{"n_layer": 15, "d_model": 256, "n_head": 4, "n_kv_head": 1, "head_dim": 64, "d_mlp": 1024, "vocab_size": 8192, "activation": "squared_relu", "norm": "rmsnorm", "norm_place": "pre", "norm_eps": 1e-06, "positions": "rope", "rope_base": 10000.0, "rope_fraction": 1.0, "qk_norm": true, "attn_scale": 0.18, "bias": "none", "tie_embeddings": false, "parallel_block": false, "extras": ["capped logits"], "init": "uniform", "init_std_qkv": 0.0449, "init_std_o": 0.0, "init_std_up": 0.0449, "init_std_down": 0.0, "optimizer": "muon", "lr": 0.0113, "beta1": 0.9, "weight_decay": 0.019, "lr_head": 0.00585, "grad_clip": 1.0, "warmup_steps": 0, "schedule": "wsd", "decay_fraction": 0.861, "decay_shape": "linear", "final_lr_fraction": 0.0, "batch_tokens": 32768, "seq_len": 128, "doc_mask": false, "train_tokens": 194700000, "steps": 5942, "dataset": "wikipedia_en"}
MLP neurons of a small language model. Each row is named by its layer, matrix (up: input weights; down: output weights) and neuron, and shows model dimensions 112-207. Each number is 128 + 24 x the weight over its row's rms, rounded and kept within 0 to 255.
Before each neuron's rows, "fires on" lists the tokens most often at its 100 highest values on Wikipedia text that the model never trained on; "fires after" lists the tokens most often just before its 100 highest values on Wikipedia text that the model never trained on. A number after a token or word is its count.

fires on: "\n" 77, " comp" 5
fires after: "\n" 52, ")" 5, " " 4
L4.up607 [107 140 128 125 121 134 151 125 116 110 112 137 145 110 153 108 117 127 150 139 135 116 110 181 176 113 106 160  97 119 140 127 109 138 134 130  94 178 166 103 128 127 134 144 110 102 105  82 161 126 179 111 168 112 118  91 101 119  87 123 177 116 123 124 134 146 179 140 107 164 149 141 157 141 112 125 146  98 110 139 115 142 147 102 167 105 178 158 152  98 144 152  92  61 123 122]
L4.down607 [132 155 126 134 133 130 139 108 127 132 116 126 169  85 162 142 109 120  97 126 141 163 120 135 163 111 166 104 148 118 170 131 135 198 146 140 111 133 107 126 168 137  98 154 147 110 101 114 137 150 145  63 113 153 141 116 117 110 115 171 141 179 161 143 166  99 140 132 106 160 152 177 118 139 160 167 142 102 109 124 175 127 144  85 122 109 132 130 119 128 125 127 122 111 150 110]

fires on: "0" 25, "5" 14, "9" 10, "7" 9, "8" 7, "3" 6
fires after: "0" 20, "1" 14, "4" 10, "5" 9, "7" 7
L8.up268 [158  91 127 165 122 144 163 100 120 135 140 119 103 135 118  95 176  79 110 117 128 129 114 110 127 114 108 126 176 133 122 156 145 134 125 156  98 114 113 147 150 165 157 157 103 133  94  97  98 123 115 117  82 152 130 136 168 122 139 161  93 111 111 117 169 143 116 143 106 114 146 127  98 153 118 130  98 118 149 125 133 148 113 136 127 121 159 134 120 126 117  96 130 114 111 103]
L8.down268 [136 113  94 102 128 125 115 107  94 109 189 146  78 124 134 135 149  92  76 102 124 111 127 143 171 138 128 139 138 139 106 126 131 123 139 115 130 155  84 112 107 134 106 170 114 142  89 123 101 103 117 157 144 148 104  90 127 122 135 105 131 119 113 127 145 115 135 104 104 155 151 137 126 143 135 125  93 151 148 120 167 102 130 116 145 126  89 122 126 129 163 120 124 116 108 130]

fires on: " Total" 21, "-" 11, " Density" 5, " Release" 5, " Length" 5, " Years" 4
fires after: "-" 38, " •" 14, "|" 12, " co" 11, " (" 4
L4.up493 [ 99 119 109 120  86 153 160 154 121 113 135 148  91 146 102 128  93  85  93 146 128 108 122 120  75 123 103 134 109 124 127 113 172  93 119 148 151  98 107 129  75 144 155 122 151 103 115 113  93 179 161  94  95 116 104 109 132 164  90 103 159 186 144 123 108 101 101 130 148 109  81  97  92 117 162  98 135 115 151 138  94 139 149 125 147 140 118 174  90 132 108 142 110 106 167 120]
L4.down493 [131  79  78 126 155 132 132 113 112 177 127 153 128 122 141 148 101 109 111  93 111 147  88 130 123 154  78  90 150 152 116  95 118 130 161 152 160 119 132 146 147 114 164 115 152 166  98 114  92 108 146 160 128 116 118 138 118 145 108 157 130  91 137 138 176  74 103 127 131 127 141 142 118 148 162 157 165 177 162 145 182 142  95 116 158 126 117 108 104 135 133 154 103 151 122 107]

fires on: "s" 31, "5" 12, "6" 10
fires after: "2" 33, "0" 18, "al" 6, "1" 5, " New" 4
L4.up915 [125 111 122 123 120 147 150 116 117 120 132 140 133 114 144 138  90 122 122 141 156 159 109 172 115 150 162  58 107 134 163  74 126 107  86 148 159  92  89  99 120 143 200 134 146 152  94 146 144 145 128 131 150 154 139 129 139 180 101 141 145 135 144 128 122 118 119 171  98 106 142 131  96  91 166 150 128 102 159 121 125 107 142 122 154 100  97  72 134 132 130 133 128 118 102 121]
L4.down915 [112 116 119 115 134 107 133 172  91 130 142 155 155 154 132 108 142 126 103 102 112  90 124 111 115 173 118 134  96 146 119 111 115 101 149 136 149 117 131 165 118  86 131 108 156 148 142 151 145 119 132 108 126 114 168 117  95 162 108  95 156 115 122 130 115 125 177 111 140 127 162  94 157 132  91 127 108 131 118 110 141 164 121 144 101 142 135 183 122 153 141 104 142 164 151 119]

fires on: "s" 59, " his" 12, "'" 7, " her" 5
fires after: "'" 59, " in" 14, "8" 4, " for" 4
L8.up543 [103 108  94 129 159 152 120  94 168 135 162 126 172 140 164 126 142 107 144 161 157  62 165 139 148 133 131 109 124 155 109 146 120 104 110 155 113 114 113 107 136 141 172 151 118 113 154 123 124 112 132 111 173 105 142  93 110 121  74 130  97 174 117 172 129 171 152 111 182 124 108 110 114 115  83 110 140  88 158 103 132 104 137 122 103 105 142 103 136 125 135 100  93 133 145 125]
L8.down543 [125 148  76 128 109 122 131 132 136 134 117 108 114  91 106 156 135  75 132 140 115 109 172 105 181 203 195 132 115 137 124 162 141  97 112 149 154  88 103 136 148 130 113 124 168 144 124 136 109 133 141 132 137 113 125 100 147 141 103 112 115 168 112 155 125 112 114 135 147 115 117 111  93 119 150  56 171 108 147 149 116 101 169  85 112 130 166 170 159 157 152 139 111 125 155 115]

fires on: "s" 93
fires after: "s" 46, "es" 5, "sses" 5, "las" 4, " As" 4
L2.up129 [ 71 129 146 146 111  85 127  84 138 134 144 118 114 118 153 176 146 131 110 132 146 121 102 125  81 124 129 125 135 124 157 107 153 148  91 133 159 149 137 154 100  97 168 152 171 181 111 101 142  97 155 117  98 132 118 132 104 128 151 132 111 168 137  99 158  51 127 168 111 109 101  70 161 128 143 158 136  88 141 131 139 111 129  97 130 118 113 120 147 116 111 131 104 125 124 172]
L2.down129 [ 89 125 125 118 125 123  79 102 131 119  94 139 136 147 114 158 100 149 137 118 163 126 144 142 126 120 114  99 112  76 150 159 146 125 137 152  92 108 143 131  93 106 133 121 122 142 139 130  90  96 127 150 119 107 151 151  75 143 111 136 168 127 161 104 183 104 116 137 180 132 135 101 114 117 131  69 102 109 113 180 141 107 170 120  97 126 142 136 125 172  92 150 112 125 143 100]

fires on: "," 20, "7" 11, "9" 8, "3" 7, "4" 6
fires after: "1" 15, "0" 15, "7" 12, "2" 11, "8" 5, "9" 4
L9.up123 [137 146 143 112 140 107  96 108  90 160  92 172 171 108 154  90  90 123 116 158 171 146  92 134 122 125 119 153 112 164 115 139 154 119 113 110 184 151  96  99  77 156 177 129 151  88 182 164 101 137 147  99 104 121 124 143 188 150  91 130 151 133 109  87 119 156 171 126 120  96 133 117 148  80 114 142 147 134 109 118 144 101 126 141 115 150 133 139 169 146 121 124 140 129  72  98]
L9.down123 [148 120 173 142 120  94 150 135 125  78 180  90 163 123 167 122 135 136 139 126 140 107 125 118 137 215 124 128 150 164 122 128 131 109 123 160  96 122 133 126 135 139 137 109 163  85  94 122 111 123  96 143  92  93 100 136 121 119  89 129 130 136 142 107 132  96 109  45 106 145 145 121 100 134  95 114  93 105 131 157  90 128 182 108 142 128 108 139 147 137 108 152 143 160 113 120]

fires on: "s" 41, "c" 21, "que" 6, "." 5, "\n" 5
fires after: "s" 30, "op" 12, "'" 7, ")" 5, "es" 4, "ches" 4
L5.up779 [ 99 100 105 163 125 157 128  89 138 172 155 104 114 129 142 131 183 153 122 110 149 120 159 155 108 123 151 106 102  80 172  99 110 151 123 140 124 116 148 123  90 131 175 138 156 144 100 102 127  69 124  93 154 155 172  94 131 111 141 121  64 158 148 122 123 114 121 134 161 112 106 132 135  84 148 148 113 102 152 166 130 137 105 136 124 150 125  84 129 191 120 110 165 137 102 121]
L5.down779 [107 120  85 123 123 110 106  91 166 125 133 126 123  84 134 146 164 139 106 152 147 104 112 109 122 124 124 167 102 128 135 127 120 108 164 138 145  87 107 136 146 109  90 144 178 111 117 135 154 136 126 112 114 138 171 170 149  96  96  94 135 160 162 149 152 119 125 109 150 113 157 116 159 133  97 147 108 131 109 114 123 108 126 145 169 116 140 123 141 100 109 122 148 105 135 128]

fires on: "\n" 61, "o" 8, "e" 4
fires after: " |" 31, "---|---|---|---|" 24
L12.up988 [131 108 121 128 117 132 115 153 102 100 111 133  91 184  77 115 146 153 141 135  94 118 107 119 109 115 135 141 166 134 145 116  99 123 107 161 141 165 144 119 173 109 133 163 119 147  79 122 130  99 124 114 122 170  96 108 119 123 151 137 142 116 140 119 121 121  78 125 182 158 133 126 143 146 130 126 139 121 107  90 137 153 122 136  89 138 150 115  97 111 145 134 123 104  97 142]
L12.down988 [179 140 114  90 142 126 128 108 126 134 186 131 118 141  99 155  94 133 131 155  96 139 106 140 114  95  71 114 134  91 134 102 179  84 103 115 128 150 163 133 128 113 137 145 129  87 166 143 146 124 132  98 156 122 155 137 161 167 132 138  89 120 157 124 148 118 170 134 142  87  77  77 112 129 146 101 151 127 138 148 104  83 118 128 155 146 123 120 148 149 114 105 108 118 189 140]

fires on: "\n" 42, "Early" 10, " is" 8, "." 8, " the" 4
fires after: "\n" 36, ")" 9, " |" 6, "==" 6
L9.up146 [ 94 115 138 160 116 128 112 104 108 142 153 101 159 134 133 120 146 143 155 150 113 164 112 130 152 134 138  88  66 145 138 141 155 107 145 180  79 132 116 152 171 136 159 140 109 112 112 114 113 115 184 104 167 130 169 155 115 102  89 161 150 140 107 139 149 106 172 128  94  90 142 146 142 154 153 147 137  75 137 105 107 125 174 121 151 115 125 143 131 129 112 132 124 111 148 113]
L9.down146 [111 123 134 130  84 129 135 110 115 137 120 134 124 168 126  63 141 135 146 109 152 120 113 109 160  92 147 154 152 127 182 158 105 129 114 174 135 116 147 199 157 128 124 125 159 154 141 136 146 110 151 102 115 168 133  94 106 144  87 138 133  91 151  79 129 176 140 109  65 124 125 164 166 107 153 107 133 170 151 108 103 159 158 134 119 150  77 140 101 134 107 140 132 123  98 171]

fires on: "6" 21, "9" 15, "1" 12, "7" 12, "2" 10, "5" 9
fires after: " −" 24, "4" 21, " +" 18, "3" 12, "5" 7, "2" 5
L2.up685 [112 115 159 118 116 149 114 133 117 106 146 156 127 107 153 121 124 105 120 118 168 128 112 141 128 101 152 107 162  68  78 103 162 118 153 203 117 127 107  91 138 133  95 132 161 133 145 144 146 139 135 138 138 132 135  62 139 126 156  95 106 109 118 125 115 100 158 120 124 148 146  94  85 147 169 150 110 166 132 145 134 124  89 116 108 137 158 109 152  71 126 114 186 141 130 106]
L2.down685 [137 111 105  86 136 112  66 164 147  92 123 146  63 100 112 106 103 160 120 112 141 137 120 176 158 167 108 154 114  68 107 138 130 122 116  87 118 136 144 151 104 119  93  71 157 113 125 148 114  88  92 120 153 116 113 105 147 121  96 146 154 119 136 148 103 140 146  95 108 147 108 164 151  96 116 185  90 130 112 108  86 177 121  96 131 126 115 132 116 123 161 116 113 120 131 107]

fires on: "com" 18, "8" 16, "3" 13, "ab" 9, "1" 7, "9" 7
fires after: "." 58, "L" 9, "3" 6, "-" 5, "5" 4
L4.up809 [130 105 116 121 137 134  98 130  69 112 133 102 117  95 105  93 145 129 122 104 148 154 129 136 147 128 119 112 162  61 188  90 148 146 160 115 111 137 133 138 114 141 115 156 152 125 137 153 121 123 180 112  67 136 127 102 124 149 149 113 177 136 131 104 112 132  97 153 125 148 113 111 113 140 109 129 117 163 144 115 144 114 141 126  60 169 125 125 153  98 131 102  86 136  85  93]
L4.down809 [107 110 139 143 153 135 109 191 156 110 169 143 165  87 155 125 141 134 111 150 181 129  89 115 145 151 111 152 142 139 144 114 163 128 134 146 124 113  98 190 115 122 126  94 140 110 155 149 137  95 122 155  92 146 179 137 168 178 123 137 172 172 100 130  92 141 163  94 114 165 120 116 145 139 111 128 147 134 103 159 128  89 105 120 142 119 111 119  95 152 138  98 136 134 109 124]

fires on: " his" 25, " their" 13, " her" 10, " the" 9, " its" 6
fires after: " in" 31, " of" 8, " from" 7, "'" 5, "-" 5, "/" 4
L10.up1019 [125 155 118 150 112 144 131 143 171 166 111 139 154 117 128  95 105 131 129 144 154  85 170 129 130 139 147  96 121 138 143 138  73 109 130 178 104 157 107  87 194 150 126 131 166 105 184 110  97 124  95 128 117 117 125 142 121 161 134 172 126 159 154 149 150 132 111 144 117 115 132 105 129 151 134 130 103 147 163 143 145 117 127 112 111 129 118 107 106 159 105 109  93 121 155 130]
L10.down1019 [146 121  87 118 142 110  90 118 141 143 158 127 111 142 140 143 143 106 142 114 126 149 170 108 135 140 124 146 139 161 143 149 121 163 165 136 137  98 164 145 207 122 131 155  99 121 104 132 162 111 109  92  82 128 131 110 141 156  98 149 123 139 116 153 152 114 136 124 165 147 126 127 109 104 118  95 122  86 134 151  96 118 147 116 114 113 135  88 127 122 136 152 104 145  78 111]

fires on: "\n" 86, " •" 6, "===" 4
fires after: "\n" 60, " |" 21, "-" 6
L8.up485 [108 170 174 157 136 127 162  92 130 115 140 159 155 108 155 183 153 165 135 132 120 117 126 171 176 122 118 134 145  87 154 109 138 128 101 139 111 106 118 162 111 126 121 135 126 131 142 145 143  80 175 107 168 117  87 141 109 149 135 157 171 107 100 116 144 125 177  96  87 149  90 116 154 137 129 162 120 134 124  97 130 136 135 135 159  88  93 123 140 131 108 126  91 122 119 110]
L8.down485 [116 151 162 120 141 112 117 135 105 127 128 154 143 113 127 112 157 136 155 113 170 168  94 108 133 127 115  92 125 133 174 150 128 107 106 167  95 107 125 191 141 121 136  86 106  86 101 122 117  89 164 135 138 152 114 142 155 123 117 135 115  96 143 126 105 102 166 120  98 123 124 119 113 135 160 133 125 157 122  90 124 166 184 109 118 138 125 103 153 154  95 139 119 103 154 159]

fires on: " a" 66, " an" 18, ":" 9
fires after: " with" 26, " has" 14, " had" 9, " code" 7, " have" 6
L5.up939 [154 125 125 132 123 139 129 173 139 109 135 115  91 145 112  87 157 157 118 131 124 121 102 120 108 124 115 144 139 130 141 147 154 106 174 108 123 134 104 129 156 143 169 134 118 110 151  99 158 134 137 134 148 134 102  68 133 127 144 152 102 185 120 110 142  73 108 120 139 122 127 120 110 155  97 109 101  92 119 125 135  46 127 121  94 114 144 126 142 127 161 152 131 150 145  91]
L5.down939 [121 184 140 148 157 133 141 157 154 145 125 156 108 157 129 135  93 131 105 136 122 114 144  97 126 184 115 162 127 144 143 142 117  68 136 122 148 132 178 153 143 137 106  99 137 148 167 125 134 113 110 140 154 163 128 160 135 153 121 109  90 140 165 164 183 127 109 110 132 155 138 102 119 142 161 132 121 103 126 125 141 136 149  90 107 110 137 120  70 106 145 145 140 141 152 129]

fires on: "\n" 40, "m" 8, "mer" 5, "s" 5, "ter" 5, " His" 4
fires after: "---|---|---|---|" 32, "hi" 7, "E" 6, "." 6, "|---|---|" 5
L5.up978 [140  74 164 180 114  81 129 100 118 143 132 110 136 127 138 140 142 117 135 129 118 133 166 133 144  99 119 142 105 112 129 157 142 135 103 134 152 100 141 116 145 141 154  98 167 107 135 125 127 167 226 110 118 109  92 123 148 138 152 156 122 167 108 140 138 168 111 138 129 135 148 129 120 164 105  84 125 159 150 153 155 107 139 121 113 120 138 114 107  93 105 141 100 120 142  88]
L5.down978 [138 108 105 147 151 141 111 141 187 136 123 149 146  95  80 103 122  91 184 131 151 137 173 146 149 151 107 120 139 141  80 136 121 124 124 150 109 136 152  96 158 137 106 120 157 121 144 136 104 110 156 105 100 146 118 107 145 117 168 167 115 132 186 139 127 181 144 141  94 120 150 146 172 150 142 111 133 141 157 131 168 109 139 119 141 102 112  87 103 124  96 127  86 179 172 122]

fires on: "1" 19, "3" 16, "4" 12, "7" 7, "6" 7, " |" 7
fires after: " " 59, "." 6, " |" 6, "1" 4, "2" 4
L12.up691 [162 100 102 135 130 178  98 178 132  95 119 141 121  97 111 117 142 111  62 119  86 106 156 111 134 118 160 111 118 143 117 165 155 115 147 146 176 127 106 105 112 136  67 118 131 132 113 100 143 107 155 120  91 109 109 118 159  95 110  96 155 161 125 163 145 116 175 134 139 170 136 160 161 172 133 168 166 157 121 133 146  92 106 157  89  92 122 162 152 128 143 171 102 120 148 113]
L12.down691 [198 156 106 124 119 124 111 109 145 123 158 145  77 114 177 132 134 122  97 140 136 113 127 159 122 111 115 153 173 140 137 119 171 156 141 112  82 181 149 170 125  99 158 128 157 141 152 129 147 134 111 146 131  98 150 147 109 116 130 130 158 121 140 129 136 119 145  97  87 116 111 134 113 138 108 119 114 142 115 131 118  99 155 132  83 103 138 119 138 103 112 167 119 130 143 143]

fires on: "\n" 81, " ex" 8, "s" 4
fires after: " |" 56, "\n" 12, " " 4, " in" 4, "==" 4
L12.up848 [118 143 129 132 110 146 117 117 134 140 109 126 109 197 113  81 135 115 146 130 136 127 116 122  86 124 101 125 146 103 114 105 132 158 158 159 160 143 113 108 152 132 164 139 140 170 134 108 134 143 154  92 117 125 140 121 129 103 138 134 122  90 155 100 137  88  80 146 121 130 142 151 189 134 176 109 105 134  89 152 167 173 112 124  73 103 142 125 127 150 103 106 119 131  96 123]
L12.down848 [143 102 135 107 132 140 101 120 138 117 121 138 120 122 134  87 120 133 132  85 145 106 111 107 152  73 110 111 130 126 123 145 138 154  79 144 144 190 116  77 139 128 120 116 100 112 168 140 103 145 134 140 118 131 144 119 136 115 106  91 146 131 147 100 151 141 139  83 131 113 151 122 141 105 100 169  96 163 132 163 120 109  89 131 134  99 130  89  95 138 147  97 157 126 145 194]

fires on: "6" 34, "7" 31, "9" 18, "8" 15
fires after: "." 44, "2" 17, "5" 10, "3" 9, "9" 8, "6" 4
L2.up108 [161 151 112 114 115 116  75  90 108 138 175 137 168 128 124 116 128 106  93 133 150 116 110 127 111 118 136 112 133 109 173 124 176 205 148 104 157 155 135 144 120 158 141 143 147 141 135 111 152 113 125  82 132 132  76 133 158  94 119 113 148 138  86 136 117  90 130 136 123 185 111 119 108 162 157  95 138 140 172 156 121 138 171 155 127 159 114 101 158 113 104 140 145 121 101 116]
L2.down108 [150 102 114 115 130 138 130 160 164 109 133 148 116 142 132 107 143 137 120 129 120 107 111  89 154 134 112 166 150 122  98 108 115 122 146  98  99 143 173 112 106  90 121  94 196 112 159 116 151 125 142 168 155 117 142 140 167 118 150 119 163 114 151 120 116 170 129  98 122 142  84 179 113 130 122 165 120 139 121 121 125 135 126  72 140 154 104 146 114 131 163 119  92  94 148 175]

fires on: "g" 17, "-" 13, "c" 9, "ba" 6, "ce" 6, " c" 5
fires after: " " 53, " co" 11, " (" 7, " dis" 6, "-" 4, " a" 4
L2.up998 [136 132 129  94  87 171 121 158 171 132 125 180 124 141 174 139 123  95 137 125 148 153 147 175 120  99  94 146 154 110  97 163 129 148 120 125 140 125 103 111  82 132 113 116 144 158 146 112 107 138 108 133  73 128 121 109 107  90  98 139 101 117 143 146 104 128 118 144 158 137 119  95  43 142 110 134 139 128 145 114 116 125 104 132 123 165  98 139  90 153 138  93 152  85 114 119]
L2.down998 [183 146 143 104  97  97 130 107 116 169 122 130 168 110 158 146 142  95 139  85 130 123 165 160  95 137 130 122 138 120 143 131 131 170 123 147 130 139  82 125  91 128 142 115 145 139  94 141 138 108 114 118 137 146 136  75 125 152 130 147 182 127 154 156  97 105 139 130  98 144 147 156 136 126 155 145 142 160 144 164 150 131 133 102 168 115 106 130  65 149 124 147 126 145  99 107]

fires on: "s" 47, "re" 8, " With" 6, "ve" 6
fires after: "'" 38, " Ha" 17, " Tak" 5
L2.up303 [123  99 120 142 129 134 162 152 109 141  92 146 143 154 180 132 123 161 100 181 122 128  97 148 107 105 148 173 148 145 110 134 146 141 121 106 119 137 111 101 144 198 153 123 101  97  86 123 114 123 137  51 106 131 100 152 152 112  77  94 131 145 142 147 124 105 127 132 118 106 124  83 151 144  96 152 129 175 136 147 147 114 137 126 165 115 148 118 140 113 104 150 172 133 119 134]
L2.down303 [127 106 125 116 136 172 132 141 118 138 165 115 121 126 152  98 141  94 144 148 131 137 112 118  90 135 119 129 119 157 104  94 161  88 155 141 112 104 117 128 116 141 146  98 129 112 106 125 113 157 132 123  99  91 160 127 135 129 135 168 102 121 110 140 145 125 105 171 134 161 121  96 113 133  94 120 157 129 115 123 125 142 139 159 115 129 145 117 110 108 131 143 135 141 116  93]

fires on: " |" 51, "0" 13, "7" 4, "." 4, ";" 4, "5" 4
fires after: "0" 23, "2" 14, "1" 10, "7" 9, "9" 9
L6.up58 [157 109 102 126 140 135 120 104 134 131 143 131 114 124 124 104 161 113  90  77 110 108 144 165  67 127 161 167 128 105 111 181  82 118 113 146 124 153 113 135 123 115 146 129 125 116 107 113 116 126 150 150 103 137 118 124 191 116 157 121 107 114 139 178 124 120 148 151 108 164  69 144 155 129 100 122 120 119 150 111 163 157 151 130 104 132 143 176 127  91 163 101 117 133 103 115]
L6.down58 [141 120 134 100 150  53 119 121 138 120 129 100 114 141 129 115 109 165 101 139  78 136 140 119 153 120  95 135 112 133  98 143  88 122 144 148 163 118 128 104 126 119  98 111 119 115  97 140 165 124 180 145 163 143 154 130 130 156 133 116 106 136 168 136 143 116 179  99 113 112 113 168 148 131 116 109 174 125 138 126 132 160  86 115 118 144 117 168 124  99 110 123 151  97 168 175]

fires on: " the" 55, " his" 15, "s" 8, " (" 4
fires after: " in" 42, "'" 7, " of" 6, " to" 5, " at" 4
L12.up877 [135 133 117 130 126 140 146 126 133 168 118 123 118 119 111 119 114  48 119 131 124 150 145 164 115 113 130 115  91 126 145 122 186 101 121 132 110 150 143 120 150 129 119 147 146 127 140 129 136  90 108 127 125 128 111  82 127 130 149 157 171 175 138 132 106 154 132 113 168 103 113 122  86 125 163 150 148 159 161 112 117 126 159  73 126 142 133 118 108 139 143 149  96 100 140 128]
L12.down877 [140 180 159 150 123 109 146 148 135 177 118 123 145 108 118  94 124 127  99 128  76 159 125 111 168 193 152 135 124 115 138 139 135 152 117 159 123 156 120  83 142 133  98 106 145 155 163 138 149 145 135 119 130  99 114  87 148 138  94 127 130 126 139 178 128 118 140 164 128 131 105 156  97 151 117 117 138 133 166 151 144 162 153 139 156 162 130 113 104 195 148 135 130 119 127 167]

fires on: "6" 14, "7" 14, "9" 12, "2" 11, "5" 11, "1" 8
fires after: "9" 15, "2" 13, "3" 12, "7" 11, "8" 10, "1" 9
L5.up848 [109 145  91 136 179 143 109 141 137 122 147 157 128  95 113 113 158 124 111 109 127 118 143 120 122 128 147 113 156  95 123 123  93 143 114  81 119 146 118 127 138 113 106 177 118 125 135  98 112 110 151 150 131 113 110 103 155 143 126 139 118 115 115  95 135 156 142 135 181 177 128 129 146 141 111 157 113 105 160 161 141 153 115 137 177 132 175 108 130 113 107 109 116 145  83 113]
L5.down848 [131 115 118 131 164 125 118 156 154 135 108 118 110 148 121 149 125  83 161 113  89 114 112 135 128 146 113 127 143 143  98 155 121 156 113  81 134 156 154 142 140 141 129 110 117 134 129 137 104 102 178 114 133 147 100 153 143 179 131 136 134 106 169 137 104 125 143 108 126 158 144 149 118 112 173 134 112  89 122 161 101  95  90 140 142 150 130 118 119 150 157 120 104 157 107 173]

fires on: "On" 31, " On" 27, "I" 12, " out" 8, " Out" 7
fires after: "\n" 31, "." 13, " (" 6, " \"" 6, " |" 5, "'" 4
L4.up175 [102 109 123  99 128 161 139 130 103 147 138 135 140 115 135 145 197  74 135 198  93 139 128 128 126 100 110  95 114 130 125 138 135 147 118 141 154 130 133 133 131 123 117 110  98 140 136 122  55 140 120 127 114 139 130 142 147 120  94 126 116 122 142 120 152 116 123 133 153 146 100 110 108 136  86 119 100 171 126 100 148 138 170 112 171 110 125 148 145 169 195 145 108 170 146 144]
L4.down175 [114 117 117 118 132 107 150  98 183 143 139  96 117 122 149 185 110 121 115 147  95 117  73 133 111 164 132 143 147 105 136 147 146 130 141 166 107 112 138 123 133 142 130 152 172  76 159 164 108 163 159 126 139 107 123 114 116 117 167 107 124 108 135 134 112 111 166 121 155  88 116 126 105 109 121 141 116 162 167 150 158 130 109  89 139 120 137 122 126 101 144 119 128 140 130  96]

fires on: "8" 24, "-" 13, "9" 10, "7" 10, "6" 8, "3" 6
fires after: "7" 18, "0" 12, "6" 9, "4" 8, " co" 8
L6.up752 [103 159 100  98  82 130 104 104 111 185 116 142 130 142 171 126 113 126 126 109 158 129  94 120 126 131 138 150 146 127 111 103 130  92 152 154 151 148 159 133 149  99 106 135 134 127 112 170 128 141 126 103 110  94 126  93 127 142 112 157 143 117 107 105 168 139 146 143 122 132 133 131 108 155 162 136 145 123 115 146 138 131 139 101 131 138 151  83 130 135 150 130 159 131 122 149]
L6.down752 [152 117 118  70 150 121  87 134 148 126  79 128 105 118 153 121 154 173 126 118 106 124 142 194 157 201 130 120 131 131 127 159 166 119 117 125 151 108 115 105 120 132 145 119 106 152 134 175 109 128 115 145  89 121 113 130 131  72 109 152 134 100 173 136 110 141 109 128 136 129 129 124 110  98 110 175  62  99 141 145 148 115  91  63 156 144  92 158 106 122 161 176  89 117 136 161]

fires on: " A" 33, "A" 19, "s" 9, " One" 8, " An" 8
fires after: "." 41, "\n" 20, "hi" 5, " \"" 4
L4.up318 [132  86  95 116 151 119 156 130 109 113 180 138  82 150 156 105 162 132 103 125 131 137 176 135 102 148 137 116 132 126 108 115 130 128  93 147 104 119 151 112 113 134 138 134 196 105  98 107 114 138 202 119 117 138 110 151 158 166 122  86 144 130 120 105  95 124 138 163 144  97 112  83 133 119  98  80 123 148 130 161 160 106 124 160  88 116 147  89 134  75 131 144 118 130 124 111]
L4.down318 [124 125 136 137 118 114 119 145 118 144 144 126  87 132 160 124 101 107 135 120 114 111 157 119 146 169 151 127 115 152 111 107 144 129  83 139 134 110 127 133 150 137 112 178  80 154 152 107 100 101 168 158 113 127 139  92 126 153 114 123 139 130 159 148 103  56 139 118 130 143 146  98 108 115 128 120 108 103 147 148 133  79 131  95 144 110 157 110 130  73 105 142 103 124 145 144]

fires on: "\n" 74
fires after: " |" 56, ";" 4
L12.up933 [ 97 104 139 138 105 149  98 127 106 127 120 135  83  85 112 133 113 166 131 119 110  91 185 137 123 113 150 115 148 139 145  83 122 146 132 180 104 136 137  71 113 164 111 121  96 129 116 145 111 126 101 109 122 145 114 123 129 115  93 131 106  91  75 146 141 130 124 109 131 108 144 148 177 115  96 105  93 132 117 129 117 127 105 150 116 114 161 163 151  85 136 130 115 112 125 124]
L12.down933 [146 132  97 117 125 125 120 134  85 174 144 140 147 106 112 138 138 135 125 117 144 149 106 130 118  79 109 134 137 103 139 194 145 129 106 110 118 143 159 122 136 115 134 146 117 107 162 169 119 153 113 119 147 118 156 137 129  68 185 170  95 135 143 129 115 122 139 107 111 129 108 107 152 136 154 157 136 118 142 165 106 165 122 122 144 134 102 178 165  88 139 130  99 112 160  88]

fires on: "5" 17, "3" 16, "4" 15, "2" 10, "7" 9, "1" 8
fires after: "1" 23, "0" 20, "2" 11, "4" 11, "8" 8
L4.up958 [145 102 105 125 124 107 161 124 133 134 100 150 137  93  77  88 152 130 114 125 105 143 143 133 102 112 141 114  83 113 125 122 114 129 121 143 164 191 117 134 126 156 127 137 135 124 116 146 135 124 151 129 119 148 114 146 138 163  99 103 166 110 154 106  87 117 107 129 115 142 137 150 137 107  84 133 123 134 193  77  99 117 138  96 102 108 133 139 115 117 173 107 113 137 132 116]
L4.down958 [104  93 123 117 155 116 157 119 140 162 150 163 136 122 151 141 106 164 129 150 133 153 103 150 183 107 141 139 140 146 137 133 146 148  73 143  83 119 136 145 142 153 160 135 133  75 133  86 127  98 165 121 146 135 147 128  99 104 132 205 144  76 150 111 122 126  79 162 123 158 155 176 140 142 140 117 140 140 139 156 122 110 120 133 111 149 126 127 131 124 110 134 137 156 150 127]